config = dict(
    num_hidden_layers=8,
    hidden_size=384,
    num_attention_heads=3,
    num_key_value_heads=3,
    head_dim=128,
    intermediate_size=1536,
    vocab_size=8192,
    hidden_act='swiglu',
    norm='rmsnorm',
    norm_place='out',
    norm_eps=1e-05,
    positions='rope',
    rope_theta=500000.0,
    rope_fraction=1.0,
    qk_norm=True,
    attn_scale=0.0884,
    bias='none',
    tie_word_embeddings=True,
    parallel_block=False,
    init='uniform',
    init_std_qkv=0.0285,
    init_std_o=0.0353,
    init_std_up=0.0407,
    init_std_down=0.0407,
    optimizer='adam_hyperball',
    learning_rate=0.00738,
    beta1=0.9,
    weight_decay=0.0,
    lr_head=0.00732,
    warmup_steps=381,
    schedule='wsd',
    decay_fraction=1.0,
    decay_shape='linear',
    final_lr_fraction=0.0,
    batch_tokens=[32768, 65536, 131072],
    max_seq_len=1024,
    doc_mask=True,
    z_loss=0.0001,
    train_tokens=665800000,
    max_steps=10068,
    dataset='wikipedia_en',
)
MLP neurons of a small language model. Each row is named by its layer, matrix (down: output weights) and neuron, and shows model dimensions 256-383. Each number is 128 + 24 x the weight over its row's rms, rounded and kept within 0 to 255. Numbers have three digits each. A neuron's up and down rows have the sign that makes its largest values positive.
A block is one neuron, or neurons of one layer that tend to fire together. After each block is what it responds to, as a language model described it from the Wikipedia text at the highest values.

L5.down75:146137137142121166128137123110118132136105097142115154177143111093129113114133115160114136124142128124084164177131115104151103140148094148129072155148189116107104111137144111095102115137129128128128163143131159134092110152100123126130101151160120100082136160143106108112087088132150140141126118132112112103102114169132159143094201149102072102165132133139128127142138130090079090144105
L5.down124:158114137108140163132123061179162120157113122168097104157109149053078122131159138139101103152152135151113189117159148141088110138118118105112095123133111140129151160149113113165132095106124176129162113121118128166109152103096089121095147135108142122149112131133132156141093140145095107119163109141094139149143138143110131142189162147127086102119139128120175152152133153108106137141132
L5.down200:147117080069102106125124117122099089085115099105141087123122126113076104117128183110102097172132144110137116169132152135156089116097147104128099121129160169116146095091117148131112134150112137093130163156113150141159145109149162137089112132113139157133171114185153132170174114114102146144096151111100140097145126091163149142097118153096106088126094125131151110090156111152134128141122
L5.down620:137126086109140088161121124109123143166150079157109141143122079091121106099172135163122111157091136117127144160112142125140094113137112107143126125109124148066109097106139132113117119121126078135179128140147132124134110107116142140118185117094127149141114112134147114100117143129123113121151136130109151135085131111140165114118149177127093187128138133107133138115125125184175138157060
L5.down975:121141191180152110161147115139165088141174133106125145168106122159158153133159139151097126081135154102143137136117120136158127118087106131153138157147135100140198125068129140126104154144140084120122145156166130123126122117075172108140088132183137191126095162147143130165123130130146107134122133115129140118131120110121119162130093115099154129130151128122115122143151153127144164126158
L5.down1053:113145170145118133096095162126113096174148129123148128138136137105126091120115123175089118115105115152130109123136121099127147103134141129107127131110158111143089144131118111168155132114115077103147154101103123167125181104122098137093113115105131161105072152128126149109155136098150130143122173138100133113079109152111086110096153119178104094128101116098153085155103132135129148150146
L5.down1163:139094085142110180115185171117107145123123125137137092164120144142117116095141139140102135080122164088113085099134110095117151144102116093150105128165154099102101170108144126119140144133123147137082127158162125106111148117109099116130152136150113115104156091148117150140151163116134115167089145112124120110101106133111087122130108134119140119116084169139117118077150125108114098100104
L5.down1505:119140099080128150127137123130134091134110084132153148154106095116133135115117148156127140154153091085131168116124136128124122128157150146108119116120149091179127061112105141093125135129115142147165111110158126122139119138121126150137139181133104153119173131124147137162101152169118127121160094191159139137128092107161159136118173134158090126111145174130133109104140106145138088087085
Music-related and table-cell terms. Nouns about music and media, such as music, song, album, film and Chart, often in Wikipedia table cells (Chart (1986), Directed by, download).

L2.down1404:125135120121163105074142145092106151133097125130119140137141145128111118091139136144121120124121131130150106102125086135164096134120123145135157093129129118112120129146117126108110134119108124148151126101094169110125117187141112159140101139150085178150120123139125063129119165133122155127130151164152111129090090088129122098081140117141181111151076105114134107122120117111132149128122
Token after a proper name. Fires on the token right after a multi-word proper name of a place, organization, person or product, such as in, 's, Special, Corps, Wildcat.

L5.down121:108115143136119145154187061146106120104166125095167167107121148128147143147153099151121156110128134133089133137134133133186127143143110150167125149077106135123101085159129110134111121108116116151117137135127143145169085141124089171122143127132161145120132117127083145128098133117119169132145145165150204085095097134160127110127153109114090162092150128107049111116122174138108148159155
L5.down321:158103091131133169084094119144136129093116132124139124134114135118132108118136130162122153133123121096126145120158144145106131128157106150116141090098098154139112116066176137154073117087092095147145108147165112124119141138140080133118110111106162110192086104149137108106136110110162148155141121157139124093129122117110096060119184168101159138149157140082087160128121124072143148129139
L5.down702:101155125134078143129102144096131117112123132144109089091140110122128157101150127116155124103117113134125116218069146145123134090086133178146116119154124148135157111121121158100126159190148121144134114173115104068120127145173167147130162133147128110165072128143102135101134127147141123117148128125147171139117116102127113130129122107140155116086124083148126131112175127097103105109118
L5.down869:130133130105143129108117140146167156122114141124091151122157125177120108095119131162125066135123112129138167103116125053124161123135107241099131129136095117103125132085122104111102163156143088084156110120133116117126110134120138153112108144094119111179075139126177119074115182130113136099088108145131134145069144127143071134132217137130094109156145154130092155138124121102121154111098
L5.down970:145128146154112126116131128149166118134129141116159112100129166137150158140159116110119158098143114110090144110133143081136151095108111092161118106165130121125159144099133096124144161065152086135126147100130115128156086121135109160117128132176126193135134138118122118148113113170140141158172128112146098136134177149099099129152125146136104124151107134096129103061129110148121126147136
L5.down1050:124119072120154103124087129168136115134095120103168145137145124117134113120154123110082137190102116173100167094106132158149144124108125121141138138123155089121130137136121138161136130139159113086144128088141134130095116093108127166109129140118173144116137143162171062122115153156141159122119089103115170108155163114158123146137177127091125113149139165127068133139128092101141150160127
L5.down1144:149149146141122097127148152149125120155178172136079085129147142134160080128128121140114125163147120130153132131161094163125128098138109129147106140141097087074181127112084132148138146104131153143154138130171181133048113069144133122104123157124124145130117130127097151146143107134125076124156106129136137127125096156095155114161111115141124117159139111121133152127116113120122150132118
L5.down1487:172148119090166107100150095111085150158120098114122133090112176148142141104098114118160120160081119096116100108125109150156126090113141124180146128145115100150134121127102161168091119104135183148129183126165160126101135113156118102132126135167145123108142136113162120081131103143116157146159112139119170149096089135096153089137131137126112097115083069115164144167110120133150151144113
Year numbers in dates. Four-digit year tokens, mostly after "the", "in" or a date, e.g. the 2022–23 season, in 2017, the 1970s; sometimes the first piece of a place or team name.

L5.down84:105147102138116151142091113157124151129154108126115114120115133102075124134125107127136118132145115133144121152119078121154155111141138100161150103151093084162110118108101107135170183161135171124140130116115114104098119139159129152169107106095120152135104132104124145134146096167144150111124134105116173145105114123109145103093202149135104094090177095121160089157084148144152135144125
L5.down158:123133087120124114168136149141105166120097120134133101138138141121136133160169154114139118138156144072172158160114132119134123150130107133135159141080107148123142142156096102131115125092150130131163150135120111130163100127073084140120155110080161100177098145127089119167138138128139102118148123116103121143128155143104143108145118145151096173064181147097138136114093125125110110108139
L5.down181:152112139095124135143168111106120142165139169119131087149138121132120122129122156138126138096128119132169099179153105134146126167119118127128093131155098115137144126134153107112133107151135099109154168148119106133161125164153185161170102115138109157161154112115138107138110116138113127087121111114155129118104131114108128120051172113095152127161093138121127120133123148150125075120096
L5.down217:140133109091156142121107138111099147133089168124100109099134099131077114167128142113101154139130121163135133126126111104088130116107166141139126137164133139135098134120088116148106108166134140117154137130120116078112135174099159126169093169145138156119118124161140108159114096134125097131140197133118137130140101138107121153165149121093129109158129110123185174134138165112127134106151
L5.down694:143119133164120097147139117125131167127128143160167164129112152144131128140165104130068158136127113099118103138087144134113076149102127126150127130110150153126144155160071154142091136154116111134128126139104127153118166139138150144143111149154132109091131171119143151135120138162080128160116096136160126125132141188134142136161173077079116128123101119167181090120161094131143098132114
L5.down806:128145110145118142086132178119104156107093104151116101134139130128096110075128155091148126145110102156143150147182126117147130130091132117127123108129127106165123124140084140077121146102143117122121094140130125099142093145141172120142109137117121161152115120143124181100131147124085129140110123122142111155150123106112127108112110163138129149135099140142118098130135150149132115090136
L5.down895:136148167068057125129129142134162113079065104130102116142148134160129133169186108155120096120164127167163138155140133124146152119124134156148092138142102113158126122158113136159140112177143148092101117151177112137093125173139130106148130156118109139123109167155145104136128113157114123118170138165133122106143108129151126154178154159137161105107170096147132100119080134147131134130155
L5.down1084:123148121123106135133157109128124133129096139126146132171141104102100112104123060124147101150137117130145134138109172102077131145140146149128140139138159132126115158153152041108175143164135144090120145091120127120058131125107179148144137130146122140097092119122107115122126128105135108132176147120142144148132120158135141144103181103107115132106120128119132154097131125126168130119113
Adverb endings and qualifiers. The -ly piece completing split adverbs (slight-ly, rough-ly, entire-ly, stead-ily), plus qualifiers like only, somewhat, not, despite, subsequently.

L2.down1290:129098112171151124132110158148120141166142096103124146148190116154062160063120101129136131119114119142109124112143124131090124111131088135120137132156143176145104097137100138121150154099117127105127116177159184113124166120153142116142142106078122110126126123116136113122153116129117144126112100151101149133125162080137170151124154127158144161139155157141109101119106152094148102126108
Acronym continuation letters. Capital letters continuing an abbreviation or code after its first letters, as in TMC, Springfield MA, TDD, SRB, GAA; occasionally later word pieces like Platinum.

L2.down1152:134149107134153126083094112139098122164121128138131113138145112123137138116123120134137105127120132121107142172172104112162143131126130127140108140114150103088115110135132131112089181124154136114081114159088108109144106162136134155098123100094169169106131136112075143125141131102127118142132146145118079132170117150130116087070118084148165114168113145121144144129138123154137157148130
Music releases and governing bodies. Nouns and title pieces in discography and sports text, such as album, music, single, chart, opening quote marks, UEFA, FIFA, NCAA.

L5.down41:141154140131140089134159118111136111116141118107149128058150129137164157097130139111110138140139130134140137140150071100140162169150151141096124147079163151141113129109119125150132105041114047125156097123176127103111119127161123149133121134163142102128137125109118143094150119126126105088123127164115157125118099132124110124128117112107114133121125122120120159153096124115117140135138
L5.down167:125086127095082087143166098132145095125134131125204153113129151118149136143161136121112137102117148120171115100138108170186139139142143129141152148143138136175118164182148099177134141147174069101110120125105168112139106126116125140138107136153132140142150158117105140112127145137148140114097112167104128123121120097137146134110067100102092145150196123086130162118109121130094133090162
L5.down592:130099112111119140157145116157104155125130076130184160134136102163139115144134172151132129150106141068071108120150147100183136127113080129164138166133135117161142120140118142086140111095140096136148143114134105187179115145102116145137128136099098145152114110106115126086125131116078126175098124148141146196108111136103141117134138162121167155132146091123148108142140134146134121140168
L5.down775:102154177094126096165082103112098087140166145120155121148111102133164101126135076162131120137159098126086079135157149113149130149122146157175154131147122116122164105172148132143132124119185108160174113141168130110102130129146115123125150150172138124150171128100098155137146139092170110102131087127121132134143130128140115154143147139166094085121143103127147159125091116060082130108113
L5.down777:172104180131126118077139105105094122102127147127140153150168107115164113143130104161150094096124137150127101108140090113146135137146139139123133161118158129141108130152159105144090111128116129135092132118157075123146109110149150126119093113157165120109134151131154144169124112091101137132139102130133133115096129147145158143148193120153114123106150088109132126138152108128195074104091
L5.down790:163080145105126151141086119110086144148136125116135139134110137148158105135114126172126079122143132124110110126169142086121129126148129124138104130135122096110120080131150137143108151100151121146097124120165138136203165137105175153109141167093137138133111144149160125119121140147123100120127105124150160104116130117104123116163171127136122119167127106132153129102136147141134144143104
L5.down1008:123101168120125120140118129163120140134161170113105154147168113179167135143072130126139101118151146162117123117142158084152130102144117138129135180120159153157155145104122133172131132148104123122126088114171122120161093112132139120118115133127100128118110116159160151130169105108139122087109120097142143108131119131142165115127160093150116158160151125122164135133134123172135100101117
L5.down1245:146111102132111151143136152145168127091178130135126127129123155125154069117143102157120127121161111133117160138103128161131157149147148164143097135157139128136164111121109156133137111117149086164131087124141115150117155128114153105093093119158167113114162131128112117126121184131101108149130150136089133128135063137117160158188120120135141135114124120109101083127106144112112113132179
Mid-acronym and formula fragments. Inner pieces of acronyms, codes and formulas, such as RS in SARS, IA in MIASA, or = in m=n, plus partial numbers and units.

L2.down1140:151123139172130126192127144132117127161121129104118125102125117131087109126119120126143103145117126114091112156120136135134180090105131109097105145151154117086092156136120121103148177143101128164140182126078106162127147144154105109134116133153111136127135160111139142133114137158111084121126098157207119116099150091127140137112115143099107128110114095084149086106097115155130181082131
Sentence-initial word. The first word of a new sentence or line in encyclopedic prose, mostly after a period, e.g. Released, In, This, After, However.

L4.down217:111109134142160096149132156111096103135130106137100106120178118131158127190095132160125127129138137094114109111127132163139110154132152156151120106085157113141107136100123142132148120164142149162106139097139149128156122078115130143103147133137103130117133146098157143137119102093125102163133150137107134136140099147097146128103201177135117107112170105086085126129089135128150136098095
L4.down218:136127109123108158106128140153117125083120102134162108105113114132159143099097099117143160103126145130127159124150087140134121114108146166115112136166159093103124127131100145132119093120126097136206146115113145149172110112146101149149098112137146116083148106144115132109129151112141148099163120090133099115150094136138126149130175162101084115108160180117130099134160141070102105120147
L4.down744:096117155108127140103154115127143120109129155110115112139131171126119136123133112158142144086121101148089097143122115045077119131135147112135131093148180162116084112131119151106108169157135125118146145111146111115126116160123168129132128151115120130133153161130181156152136105149176096153133133145152141100080130187107110162135077096128103161123085123108120125135087153135105139123146
L4.down778:100133141127180153134125125135089110143132154132135115184149110117151127111146139143114116087146119111142088135135113168143136128150144154144129098112115121114149170130126130121158104168132140105132085121110084143145141101106150073134158084177134133108096139149127155173114135098136137130136154099142123148139146143129132130090109128144151131082138107127138116156153088094167140131058
L4.down1028:124149081124134116135118128117109107120102124109163139111159116150089143115137161114133148120113126143129146135123109112121146124128128129153118114170133125071143119120100143119123133113144113109166144134166113142180135097116136115113113108131116151145153122154127152122132152159134166126124130142128120139130115133136144119131101154083141127094122135103158112132119165103127121135124
L4.down1100:141089151165133124139111151114123159121064102116142130134098087149115125151080143159139141153121141131126171142113107164149104135146106102140117121102134106104101140140141102131118056139154100124185132126179174148106151127102141129127113102138107101115115083133107161116091169156102139106149165112117145140125109109125146149115120140107093110144116112108154149137106146123124093115129
L4.down1136:144118136120129154146141099133097114126199136128166143130134141151150154124113160157107184132147113149160105133144124118123141131168154185115130128126149104127170155093100148126138091157094130148131113100155139124171161123106157107112112173152158124131113131144150156170151132142150110146127128118077123117144146132149129150162169177147097124084157059095089159155100125085140129114106
L4.down1517:142126113142139140105121143142136123132126165140179149104142086125092153152118117125128168122128116141166123136147093130122131173119133131161120169135094105114125110150130131145152102145113126122241110148121118133150126090134124163117107098126113116131143097180120154158116215143122123115144119119120139141145095078097118121114160132096170083108124142114140098113124107097104129140143
Mid-word fragments in acronyms. Inner fragments of acronyms, model codes, names and numbers that recur in the text, e.g. AD in ADR, H in GHIP, 2 in F2A.

L4.down311:123148135102107120156094075093099118110094131123109159100125120130130135119112135172095114186151117116129143090147097139107071151122139140150120112114162123121088096116116150097145135121142164155149110099125127132094107095152171141139173105100105102099152132113159134113145150106121143109111106179131143141114142111158115104133162098084143143103138163101139096105108122120106164147112
L4.down662:121107102164138129129140099101097121125131126114164114099069107154157143137164146156128114170152079136155083073149116130149120158120134143116120157144112130119063135109100130109112122110122162147166142164132117145146097119097102070130173109101137100180088119085089139131144138113156126110135111136108121111111165137134133160156164132136097119125137149204113093141130083110128139135107
L4.down699:117156130125104134146136106140089110105162110186115106142134072162090167170123132123164118114138122157141152129164119067085109128147112157143106139149108121141150148135117136117115150075112162110136153142126142141070169119120055142093085115134098092152128154141148097156175108139104088118139118088108114117147118107145134153104164147131142093117141128112141115123117144122147128167133
L4.down940:110136092093096147111117144124136142106098127156096158129145134122143113154132108088128144158161136161103124108113106097087155131169128144152132134140141142100090110139152097158160135127102107131119116143127130151099094125098135175085157127116142090132139073125077173161152103118155123178124097121154092092111113124111112166138121072152134107123148148126135063134122155125127167147135
L4.down1005:097128124133134136138143133151134123157098152147093094160138145155125110123160121111133086130133117130103155115108156120097136102121117100134140143163101083098109123099147141085164127102150116132119100138117139130115147136118160142131163162099097150148089139145116099152103154113099130106122111121135082158140145125173128121092156114130112130099090121138156102136133132122143116179119
L4.down1113:170174121165147155119141123146091138145119143132126125121103145140106116170101121131112161094080135102125123101140118152122132108134081140121130134104143117136098101114070116070138123144126134115124131153114107153149107151149134111146100115107132114141113150140136114147079176101097124121098099140098118108140160159134082157153158130112094128157113174160097144143106097090099134090137
L4.down1194:125117112095134112093159148145111127113143147106068131125107140106133123131137155120149078100123131141123164142097106091167132144141132146105126077143080116122112108097099161104105170145166107143155076119105156078155116133110103102128111121152119141148119138109145083084119119116123114130098131114087141084164127131131109159110209143135135091128126093116166152119102147133130122125137
L4.down1426:108110174128144099163143132128152175167133141134085109119168140175107112076144122117143052123114128140123114142104126096133146107089129126114117110139086094125122095104074143073082121119094106117109134162141100144117104149132163127112122177111112153168103151136134092094162085117113084096115123152091103138110167115168136122158126105114082130127144132121136110138109112078104156147107
Year numbers in dates. Four-digit year tokens, or their last digits, in narrative dates like "In 1928", "in November 1969", and in table year cells.

L5.down10:128123173173112124127090099167111153125148114143112155144124127137142106134108126125161104140152142122098119159135143096106133130158150101159131107151141132120132158159111107150145155164174108151156125145138093132181132143091157126135115128149117137127123143134119146166129125141140163148159108141105093135109117118104131112150098106148113124112165126086137109120133125098110145137146
L5.down186:128142091140145134120158149193108128183106133118178184146122094125135135099136077110115140179100151085137130166114103137117114117112118119110157116129096083132146123108092140144151090129124074161144150132132155103127129141148110133112113135125157136163159135111112143120149140115102144112126124110102084094110130127081130109106164125110125097139132146132071138102111119147105132130133
L5.down730:140138116144188128162103141124145145099124146135181141141132104129122170109143058126146138153131119136135128128135148135101126126147121126111147103149162147110135112132105091146115140107116115106114131147111125085161110115133124174109092139187131151112108170091140159124136134115165127113102154125137139111135152154136114146125091113155132161099088137090136144122136140165133120156116
L5.down832:158083137121159165156162150119108120145143116093142112147138189120158130125097119172090129147147153133117115173070087143099140143124136131099137162140108127125138164129142093115110121122122106129129157116105135133106116121164109128178116133113126149140126138129083079119138075108141134134114155111110090113140114162121137118129202085126127169081144134187086136156123120073142121167112
L5.down937:102145125119130147074114102131166112155095144150113159113132133082090096121112145161119173160125113096089113126114127162093151165159124123123122176107117111140077112181130136128101174127129115156129147140134145148114123113137165129114100115130170119113134098119121113112102158159133158145124100122148085131110131135142122137129183160122140158078140147113071162143140184100121141131146
L5.down1112:109136097155086102154134119120141099162108141098151161107128173126109134143124147159138123142122100137125144154166112150124136132133141157129136110169116116118137122154142117140126138114151105122126147141097148071163122091122133124135119104128161139106123174116098125109094131107142108138159121133113117139152132166154115139140111121125156154107130120123133142144128093143133142071136
L5.down1383:133177128138143142103113159075123141131139150166150159152146142108127115101162127162124125144128134102137128145152107135114120105135138131153123110111116120081167106120126113144148109132122133105166110133124153179096103066122148185110133111152088156150171151158144149145115143143142130112124131146121122117098098159102122125123213113094169155129143148104138111138128123140122113129151
L5.down1449:127139124151166133102140137106140140165094135133111121132129158128105114116089146166138140158126136145125098120119110157173152157135117100139107108143133160124151138162159134159120127148146093106116144158120134156071163093133146124089148152125126116116103133140081084141129103151169140202152133159142130143101130134136096151137091148099100204132129149132154082129115116128122129095108
Proper-name continuation words. Later words or word pieces inside multi-word proper names of places, organizations, and titles, such as Walnut Ridge Regional, San Mateo County, Kyoto Protocol.

L4.down23:131120078136147084120133161123121149096087120112135116123149186113104100119130106167110093149138148194129163108132118174108129123133151154138160112105138140161101135099121100114116154110112134134131141118115158135149121136108095166099184151106130124151125110124133104161135114117136139086185154150111183161136135124120104127103161127119156175127112139145105113094104096137158100093159
L4.down66:128177130137125108116112138084146137117137127111097154131164105100160103107109112120105097155128132112131170136158171130173160125127105159150079129113127129149141138143128121151113107161184180132126125124169108139104100127135127142151126086146136153109089128162131077169123079152176106149120110146098114106097148139103134128140189191157111130150142082132119145161143155137103136160097
L4.down122:141128110135124110112148138118160144116185097125137133129113118116142159138106133137138151124132101152131099082140114188126125111115144132114109107118119146139133137148148153140106129148191153116148152106141106119130164095156124116130113116123162148117123138114089151067127138123111133132120137142122108146054150151137090161131151141138055129101129091142122188096146120139118100099128
L4.down331:118124138132118128131128116099090124099115142102132114172158164121154161111142200144105126142145099172139108103142091097142127139118143105130079154120170128155119116092116135113092131131131159075125167124186136147109146132147142092116135123135095119050104126159151170160144120125122090140097133166133140148137126148170153139128105105133115140136101103119115154131135109134161121100103
L4.down830:120141126165120119103119110118105130177142128069136123113102122129112135153122109146147138152124129153138060110102122114153159111174132155112142113101117097149121177090089136084101138106131118152138130147136148154106124117154145126131129088170107108134157141132109142140117089134099119148134142150136146155146151144137104143121219183162113125124130118104130137152137108142110110106136
L4.down1031:121138137127088141100148162116140107153118161103156118114119148117075128125144148138095122144113108135142111139149093074177106096133128154140083161138126169142147161116103139127128098142090098127140116068140114158103134128153105102128153128125130156122106162144131163139144113141147096118129090128145139121113160100143097093135206142126113122128153112101158149126147095116111128129124
L4.down1061:135159114138114147121143140117120124122113083120091163117097175171139173116076139164176121127112141112126122114133113157157118106118172159079111160101161104141098121137121146144101149116165113116161132142137158132060123113142148099124149104144097142121143141126139110144132104119131134111135165112145147112142149138138152136160127138104138141154111123166120105145161106123138112129129
L4.down1108:113140149160136170109160148101138107129131145132080126184146168102187133108128139120126115155140144111107133161136128153121141079131135110105079150132122127102133137131155133131137120112104099173127128149111134099119152095089145147145143138119155152083118123195138132117130144118150140124093160141107137145138125136145136106149133144151160175106127166130110163151121166097165179133106
Proper-name final words. The final word of multi-word proper names, especially institutions, places and titles, such as National Register, United States, Chicago Stadium, USL Championship.

L4.down580:150105140113123136135136126114115126164056099117108124160154126121103133091128106131130133140101142155123098088130127126133122143121146134125121116111148148114137101130124158098146176098127130152159135151115151109107109165103117161117165143108152138148151168118139131154105108147146117109141140153122167146152126178120111120110211147131141120143121111113138117137064147146082102166109
L4.down849:170142071119114121180131083095118101152117154117150144146117151111105126116202120116126124122127177138134111143135153137120086110099138107111173132120082128143130158122129106125148093151154178133122174151160155147150135111110150128127117145134123119122119182142091084149113153146161145136135155161152100092188112130112115132141107124112118108114159111116138125100140111132134092152160
L4.down1046:134161128125115121131100105124138147109124123141181125109090114096122117155160147149123154121116138126178147120148130122137117160113154080153127140146123135123139138137164109112104145130120144135109162121161108132153105126130098160151124053178143134069094123106117142137143134139094099134155096141163164129152109100144094113147156170104144124079129137167144144112130108146076147118175
L4.down1148:109141100151065144126110108119133146123120096109159164147158138107091087128123107107137154106135119114152050130128142142139135126140155150112166126140142122132116140148117152105161100114103176114148139147126156100100133142119140167133115128101180183073131152106115152100119120135100145112134125166144095144154151134077116106126183199115099102135139107182121121150160090147100130162149
L4.down1159:178117136142152130092134146135121141139076132124119143125172120155131114093099097077164123133142106141094140075095123155145124136109154122157125138159115096100138098137114147132128101138141160159191150127118115142150129158113104118164128113116112148097118097146147163097111152196146105113131112130132114123120154106137132149063170134135142118170119158159116118121132131130131088117124
L4.down1180:137119149108110153156136177143147152127118119127163113107180156115116108117131142136124150130130126154096151101146138119097123126154117148124138096123114088113143080158162129144151117120095131142201146095101133137126082153117132174081145140118143131107151096120098140107116121119145137141144101142143122137145151119129089131117146138142111127113106108110109175164119105166137134153098
L4.down1309:113189112190147143164154094117127136088150083090148139156142106141172114160115117120114151148166107164146176121148155161144127143142160170135117121125126136160117098154121121151173137165123129097175093104094123164159175180144092166166146108148139164102133138125157118125136116111129120140124133126150140130142114136140106125079106124128117114115119129096120182189138076124154107103188
L4.down1423:154122091136087117136137082117143127134101120138133156168131139147081148159124124117124157092137098084125122141166093099125111154109130092142132132116133132126084123100105102101174106151109146131125122070083127118107074122143088109153139159125127140108166175123139127116126137118141136093124182114154086125116120118113145096169141151126105130134117116155133127096101144149177110172182
Modal after subject. Modal and auxiliary verbs right after a sentence's subject and before the main verb, such as could, would, cannot, can, will.